config = dict(
    num_hidden_layers=9,
    hidden_size=256,
    num_attention_heads=6,
    num_key_value_heads=1,
    head_dim=32,
    intermediate_size=1024,
    vocab_size=512,
    hidden_act='gelu',
    norm='layernorm',
    norm_place='pre',
    norm_eps=1e-06,
    positions='learned',
    qk_norm=False,
    attn_scale=0.177,
    bias='none',
    tie_word_embeddings=True,
    parallel_block=False,
    init='normal',
    init_std_qkv=0.0244,
    init_std_o=0.00575,
    init_std_up=0.0244,
    init_std_down=0.00575,
    optimizer='muon_variant',
    learning_rate=0.0103,
    beta1=0.95,
    weight_decay=0.025,
    lr_head=0.00876,
    max_grad_norm=1.0,
    warmup_steps=200,
    schedule='cos',
    final_lr_fraction=0.0,
    batch_tokens=32768,
    max_seq_len=256,
    doc_mask=True,
    train_tokens=208600000,
    max_steps=6366,
    dataset='wikipedia_en',
)
MLP neurons of a small language model. Each row is named by its layer, matrix (up: input weights) and neuron, and shows model dimensions 64-191. Each number is 50 + 10 x the weight over its row's rms, rounded and kept within 0 to 99.
Before each neuron's rows, "fires in" lists the words (lower case) most often at its 100 highest values on Wikipedia text that the model never trained on. A number after a token or word is its count.

fires in: "career" 23, "production" 7, "called" 7, "code" 5, "produce" 4, "california" 4
L5.up918:65 37 54 43 36 41 59 46 34 31 58 56 61 47 64 52 44 51 63 41 32 41 49 55 52 60 48 40 57 62 49 40 53 48 43 47 44 59 31 63 58 57 32 50 47 50 64 51 33 49 61 43 50 64 39 58 35 56 53 50 57 55 33 52 39 54 79 46 52 49 52 50 67 47 55 61 40 56 38 32 60 61 50 62 47 39 42 58 46 66 49 57 58 30 63 55 67 41 56 55 35 62 46 49 29 42 41 47 64 51 50 58 59 27 46 51 57 36 62 64 51 48 43 54 39 56 44 56

fires in: "president" 21, "different" 8, "appeared" 7, "appearances" 6, "spent" 5, "reserves" 5
L4.up386:41 66 48 71 50 58 43 62 39 42 58 37 39 32 45 41 35 40 73 56 40 65 29 48 41 42 39 48 37 44 56 58 65 45 44 50 45 40 44 60 63 73 54 63 45 47 45 51 48 34 51 60 51 70 61 47 57 58 64 43 44 43 50 47 39 61 49 56 45 58 38 40 38 59 42 30 63 49 59 52 32 61 39 51 60 57 45 59 46 55 49 57 59 64 64 63 48 62 38 50 50 53 65 36 55 45 42 56 51 48 30 55 44 46 48 59 37 64 47 45 43 43 56 49 43 46 48 63

fires in: "in" 47, "under" 17, "late" 4
L5.up702:43 53 46 55 34 53 38 47 61 33 42 55 51 60 63 54 48 49 21 58 46 49 43 46 55 63 41 35 60 46 40 55 56 66 70 58 58 57 66 60 32 52 62 50 43 43 46 39 59 50 59 27 57 45 50 59 48 41 62 62 34 37 54 52 35 35 45 60 48 45 45 48 49 64 52 57 39 50 47 59 31 59 68 42 41 47 51 57 56 45 48 55 50 47 41 48 39 56 58 38 62 60 63 71 32 60 59 59 71 56 57 35 52 35 44 34 46 64 47 59 54 51 64 49 52 64 39 50

fires in: "also" 26, "their" 12, "second" 10, "its" 10, "year" 8, "whose" 4
L5.up661:35 58 45 28 74 50 56 60 52 35 48 53 54 49 55 58 63 61 44 66 57 48 46 57 39 40 54 44 47 33 57 58 49 45 51 67 55 49 45 40 55 33 50 52 62 35 62 64 41 65 48 37 42 38 54 66 34 50 39 57 64 33 63 51 25 39 59 65 66 41 35 44 51 45 35 51 54 70 52 66 37 54 55 58 60 34 41 30 51 57 54 55 58 51 55 51 26 60 55 52 44 57 56 34 37 29 48 49 41 65 47 50 49 51 57 68 70 59 54 42 35 38 41 49 47 58 55 61

fires in: "the" 73, "went" 4, "to" 4
L4.up926:52 55 61 59 40 45 51 36 65 41 39 49 42 60 48 37 51 25 76 52 58 41 64 37 38 41 41 54 54 53 46 39 37 57 47 65 44 51 49 45 42 52 45 43 59 59 52 43 68 47 43 24 52 57 52 40 29 60 53 48 64 51 47 49 61 53 66 47 59 54 43 58 65 44 61 49 59 38 55 70 54 45 47 58 56 59 48 70 21 52 61 45 44 58 39 45 46 47 46 53 58 56 45 47 33 58 42 62 54 65 49 30 43 61 59 40 40 34 55 52 45 42 70 46 70 41 52 51

fires in: "american" 13, "language" 13, "life" 8, "languages" 7, "qualified" 5, "library" 4
L5.up7:52 50 54 71 50 62 37 59 61 40 46 51 61 28 47 44 57 51 29 37 49 48 60 47 44 58 51 62 44 55 42 46 65 45 58 63 46 41 59 55 52 44 56 49 60 69 57 62 63 47 46 59 49 49 51 54 47 43 45 45 51 33 45 60 45 57 33 37 39 42 55 77 56 69 38 37 46 53 56 40 53 67 44 40 46 57 36 51 61 47 61 21 50 35 54 38 44 43 51 51 56 49 53 51 52 68 60 42 40 69 61 63 27 53 26 23 53 47 49 34 48 38 50 33 48 41 55 50

fires in: "any" 17, "their" 13, "another" 12, "while" 6, "ancient" 4, "ohio" 4
L5.up83:52 57 47 42 59 60 49 58 50 48 63 56 59 60 53 68 48 30 50 52 46 48 45 55 40 50 49 54 43 37 42 60 52 57 38 30 39 54 59 45 57 46 57 49 71 32 63 46 50 52 49 52 47 46 24 40 40 46 61 42 60 48 54 40 50 61 62 43 58 70 52 32 51 47 50 37 33 56 35 39 41 47 47 52 37 46 69 38 56 37 46 57 44 44 47 56 41 42 56 57 58 55 62 24 59 65 69 71 50 50 62 44 55 57 43 51 41 51 68 64 35 46 42 45 34 37 45 52

fires in: "of" 26, "about" 9, "appointed" 8, "among" 5, "despite" 5
L5.up497:53 45 56 41 59 66 51 44 51 49 57 52 38 55 40 45 53 42 49 59 65 49 41 61 51 46 58 35 66 67 58 33 61 43 40 65 45 41 39 46 56 49 66 46 30 56 61 56 40 55 42 61 54 35 50 58 37 43 51 34 35 41 48 54 54 55 34 56 41 35 32 69 55 50 32 48 45 54 45 38 42 35 32 67 45 60 28 55 66 34 64 66 48 50 38 41 44 36 55 52 59 47 60 53 42 42 61 54 38 33 49 53 54 60 57 42 56 51 48 47 62 36 39 55 43 32 63 46

fires in: "2010" 15, "2015" 15, "2019" 12, "2014" 9, "2018" 6, "2020" 4
L4.up943:53 47 52 59 60 56 58 43 62 61 54 55 50 80 56 63 51 35 29 55 51 56 35 40 45 70 51 43 57 40 37 63 55 59 48 58 48 51 44 54 50 47 66 71 55 35 40 50 50 41 61 51 58 47 54 46 48 39 34 66 43 50 58 38 35 44 47 40 61 47 36 43 58 38 53 43 59 51 38 53 31 75 64 49 65 57 31 44 57 63 44 44 42 48 52 45 39 45 44 41 35 60 57 55 53 46 32 43 49 76 38 51 56 60 46 48 56 74 57 50 48 55 54 44 59 55 57 53

fires in: "called" 17, "career" 11, "current" 9, "video" 9, "fire" 5
L4.up93:45 63 47 70 59 51 53 46 41 52 55 63 50 51 53 44 55 52 64 50 42 79 47 41 50 76 44 33 43 47 56 49 44 45 55 54 37 65 46 58 33 44 27 59 35 62 50 67 56 54 53 41 43 49 74 46 15 38 43 57 53 56 46 57 42 48 59 51 58 53 44 59 57 41 49 59 54 65 55 54 54 58 67 49 47 46 59 59 68 52 62 55 45 55 58 62 66 56 36 43 59 34 46 52 18 49 33 31 51 58 60 48 56 48 40 49 34 36 42 41 52 54 43 50 58 42 49 49

fires in: "to" 27, "at" 16, "with" 12, "from" 11, "and" 4
L4.up630:52 39 70 50 52 45 35 62 54 43 56 53 45 39 64 47 50 31 60 52 53 46 84 50 47 44 30 25 47 40 66 52 49 53 60 45 51 47 51 68 37 49 36 48 55 53 55 52 41 54 49 55 38 55 60 43 54 58 51 45 20 57 50 60 64 36 53 64 58 64 44 48 53 39 44 43 65 34 48 53 53 45 62 59 37 35 50 45 51 38 68 45 48 34 45 57 46 57 51 57 54 41 49 51 37 63 55 49 60 60 51 51 55 60 44 24 41 25 52 53 58 34 67 63 45 57 63 56

fires in: "including" 19, "are" 10, "include" 9, "included" 7, "instead" 5, "includes" 4
L4.up988:48 46 54 55 46 42 51 52 70 50 48 50 51 40 42 54 34 48 43 53 51 57 42 55 55 66 39 46 62 42 60 38 38 61 40 59 49 53 53 41 61 48 20 44 50 45 51 59 64 53 62 59 47 50 64 65 37 58 60 39 44 64 46 52 60 52 62 49 44 44 44 60 44 20 53 60 50 52 35 35 43 55 27 62 67 45 35 36 51 65 53 33 59 57 49 54 62 44 39 81 38 53 45 41 51 40 35 49 38 34 55 62 62 67 46 47 45 62 61 57 50 22 50 55 58 47 34 45

fires in: "can" 19, "century" 14, "art" 6, "architect" 4, "footballer" 4, "football" 4
L4.up717:68 52 48 57 56 54 57 72 50 62 49 42 62 32 44 40 64 56 65 32 43 69 48 56 52 64 58 46 57 27 49 63 49 41 49 64 28 56 55 56 47 56 50 67 57 44 72 32 52 53 49 41 52 51 68 37 60 44 45 36 39 57 68 64 36 42 65 53 32 42 43 78 42 41 53 58 48 54 50 45 34 54 59 51 68 22 37 35 42 57 49 63 50 32 59 68 51 38 44 54 53 43 54 48 53 35 50 44 41 59 66 57 40 56 55 51 52 53 52 47 60 39 55 46 33 43 52 58

fires in: "an" 34, "any" 8, "anything" 5, "another" 4, "angeles" 4
L5.up686:36 57 49 45 39 73 45 48 45 35 37 47 49 51 57 50 43 52 55 40 45 68 52 55 50 40 51 46 72 45 57 54 64 49 61 48 35 38 46 49 41 65 55 50 63 42 35 48 47 44 62 58 61 58 58 43 40 48 56 60 63 48 59 53 48 43 43 54 42 53 61 49 43 46 59 43 50 49 25 45 43 35 59 71 32 60 55 60 63 54 42 77 38 44 59 40 70 56 64 67 48 61 52 35 59 52 62 45 49 66 40 42 42 66 50 45 44 46 57 42 37 58 36 47 49 53 48 36

fires in: "first" 40, "each" 11, "former" 5, "northern" 5, "several" 5
L4.up959:35 40 39 44 61 56 49 38 48 42 40 49 49 75 54 47 44 39 55 48 71 51 57 48 52 52 48 56 48 56 43 59 54 55 55 51 56 34 59 47 89 52 40 57 47 51 52 57 64 61 39 39 49 52 45 39 56 48 43 44 45 44 59 48 40 81 77 46 65 55 57 53 58 48 58 39 42 48 43 53 71 54 45 39 28 50 35 33 55 57 38 40 73 53 61 42 60 59 56 43 49 37 45 64 60 51 46 39 49 46 58 51 40 44 27 40 55 44 41 52 54 41 62 23 44 48 43 70

fires in: "first" 25, "third" 12, "father" 10, "at" 4, "several" 4
L5.up420:41 39 44 55 66 43 62 64 35 49 49 64 50 54 67 44 52 40 61 40 47 41 54 51 58 41 47 41 53 59 35 55 43 62 43 66 57 59 51 59 59 49 50 63 31 34 40 42 58 42 58 48 46 35 50 50 47 53 63 60 41 51 43 48 39 38 67 55 47 63 39 42 44 43 33 57 56 42 41 63 51 57 58 50 38 61 58 52 31 55 42 57 40 56 57 46 43 57 50 56 65 54 40 45 54 44 38 58 53 56 53 46 63 48 37 34 43 47 49 54 31 48 44 46 56 39 51 60

fires in: "including" 19, "include" 11, "included" 6, "million" 6, "instead" 6, "passed" 5
L4.up355:50 53 59 52 40 52 55 48 39 40 41 46 45 55 33 52 53 56 35 57 66 58 41 69 50 60 39 35 39 56 30 30 50 38 41 58 58 40 40 50 55 43 36 56 45 48 44 44 56 46 47 55 48 42 63 44 49 43 39 41 46 48 55 44 56 55 61 34 69 55 57 53 41 42 64 37 57 57 51 57 57 72 67 51 42 51 40 66 76 46 61 38 45 45 58 64 60 50 49 67 58 34 60 54 51 79 35 42 52 44 61 49 65 34 46 45 43 62 67 48 66 33 43 65 57 48 44 59

fires in: "be" 33, "to" 24, "by" 11, "being" 5, "began" 5
L5.up898:57 58 55 45 56 58 44 51 48 47 46 38 73 63 35 41 54 67 47 66 45 32 49 53 57 46 42 57 45 31 48 52 53 47 37 61 37 53 52 43 40 59 53 28 61 57 45 56 52 68 43 47 40 71 47 51 57 47 34 41 19 57 56 50 48 47 48 49 50 56 43 53 54 42 50 39 58 52 29 76 57 36 49 72 59 62 56 47 52 50 53 59 45 56 46 29 54 58 53 49 55 48 40 51 40 63 26 62 62 44 49 42 47 63 65 45 33 44 48 44 48 41 52 43 39 52 33 41

fires in: "an" 50, "any" 9, "another" 5, "ireland" 4
L5.up816:45 44 33 48 48 43 48 55 52 31 34 47 73 51 65 56 46 47 49 35 61 51 68 74 54 54 48 50 65 37 50 45 44 37 63 49 52 47 42 59 52 27 41 33 49 59 43 62 66 53 63 45 54 52 61 50 28 54 50 30 46 48 50 48 48 27 42 62 50 58 65 42 63 42 66 51 59 49 41 50 42 40 67 48 48 46 53 36 50 48 65 49 45 51 64 65 47 45 57 47 50 48 35 44 63 69 53 44 56 28 57 39 45 61 39 46 55 75 47 40 37 29 43 48 50 64 52 50

fires in: "the" 30, "introduced" 7, "april" 5, "expanded" 4, "produce" 4, "production" 4
L4.up721:36 42 49 66 22 48 59 41 39 49 47 59 51 62 67 66 56 43 46 44 50 52 54 51 47 54 43 46 46 70 42 45 42 58 42 44 35 42 52 55 71 37 50 35 46 50 42 49 49 44 50 46 29 62 45 36 52 69 65 29 47 47 55 39 53 51 48 56 40 44 46 63 47 56 52 47 45 31 45 43 51 59 52 54 69 52 56 56 56 61 39 44 54 32 32 58 59 54 65 62 48 53 43 62 36 39 49 47 45 73 47 45 67 53 57 28 45 35 46 61 44 44 53 46 45 59 58 49

fires in: "the" 48, "average" 6, "january" 6, "july" 5, "june" 4, "addition" 4
L4.up363:35 38 38 45 52 41 42 52 44 47 42 46 38 51 51 56 56 74 63 53 69 44 54 57 48 51 58 48 39 51 71 47 29 48 54 65 30 58 54 46 41 58 42 39 58 41 51 31 64 42 52 50 57 46 46 32 40 47 39 56 36 65 52 63 53 58 55 47 64 39 41 59 68 53 61 54 51 48 52 60 39 37 59 49 36 54 64 49 59 51 47 57 56 49 52 48 64 57 59 45 51 53 46 58 30 62 44 34 70 53 46 41 53 37 52 42 59 49 55 39 46 49 54 53 47 39 47 57

fires in: "on" 29, "at" 16, "from" 6, "when" 5
L4.up465:54 44 51 35 49 33 51 60 61 50 35 41 39 45 39 45 63 36 61 47 61 50 40 62 39 46 48 37 36 67 29 64 53 55 52 40 54 62 40 49 48 54 63 30 44 52 67 57 42 54 49 56 55 60 35 70 43 48 62 52 49 33 44 37 42 51 48 49 48 52 58 33 42 38 49 38 59 35 54 44 49 51 60 57 59 46 31 54 49 36 39 52 55 58 47 49 48 49 61 61 51 40 60 71 48 50 63 74 47 42 79 36 58 64 33 33 47 60 49 65 42 44 66 46 63 39 59 38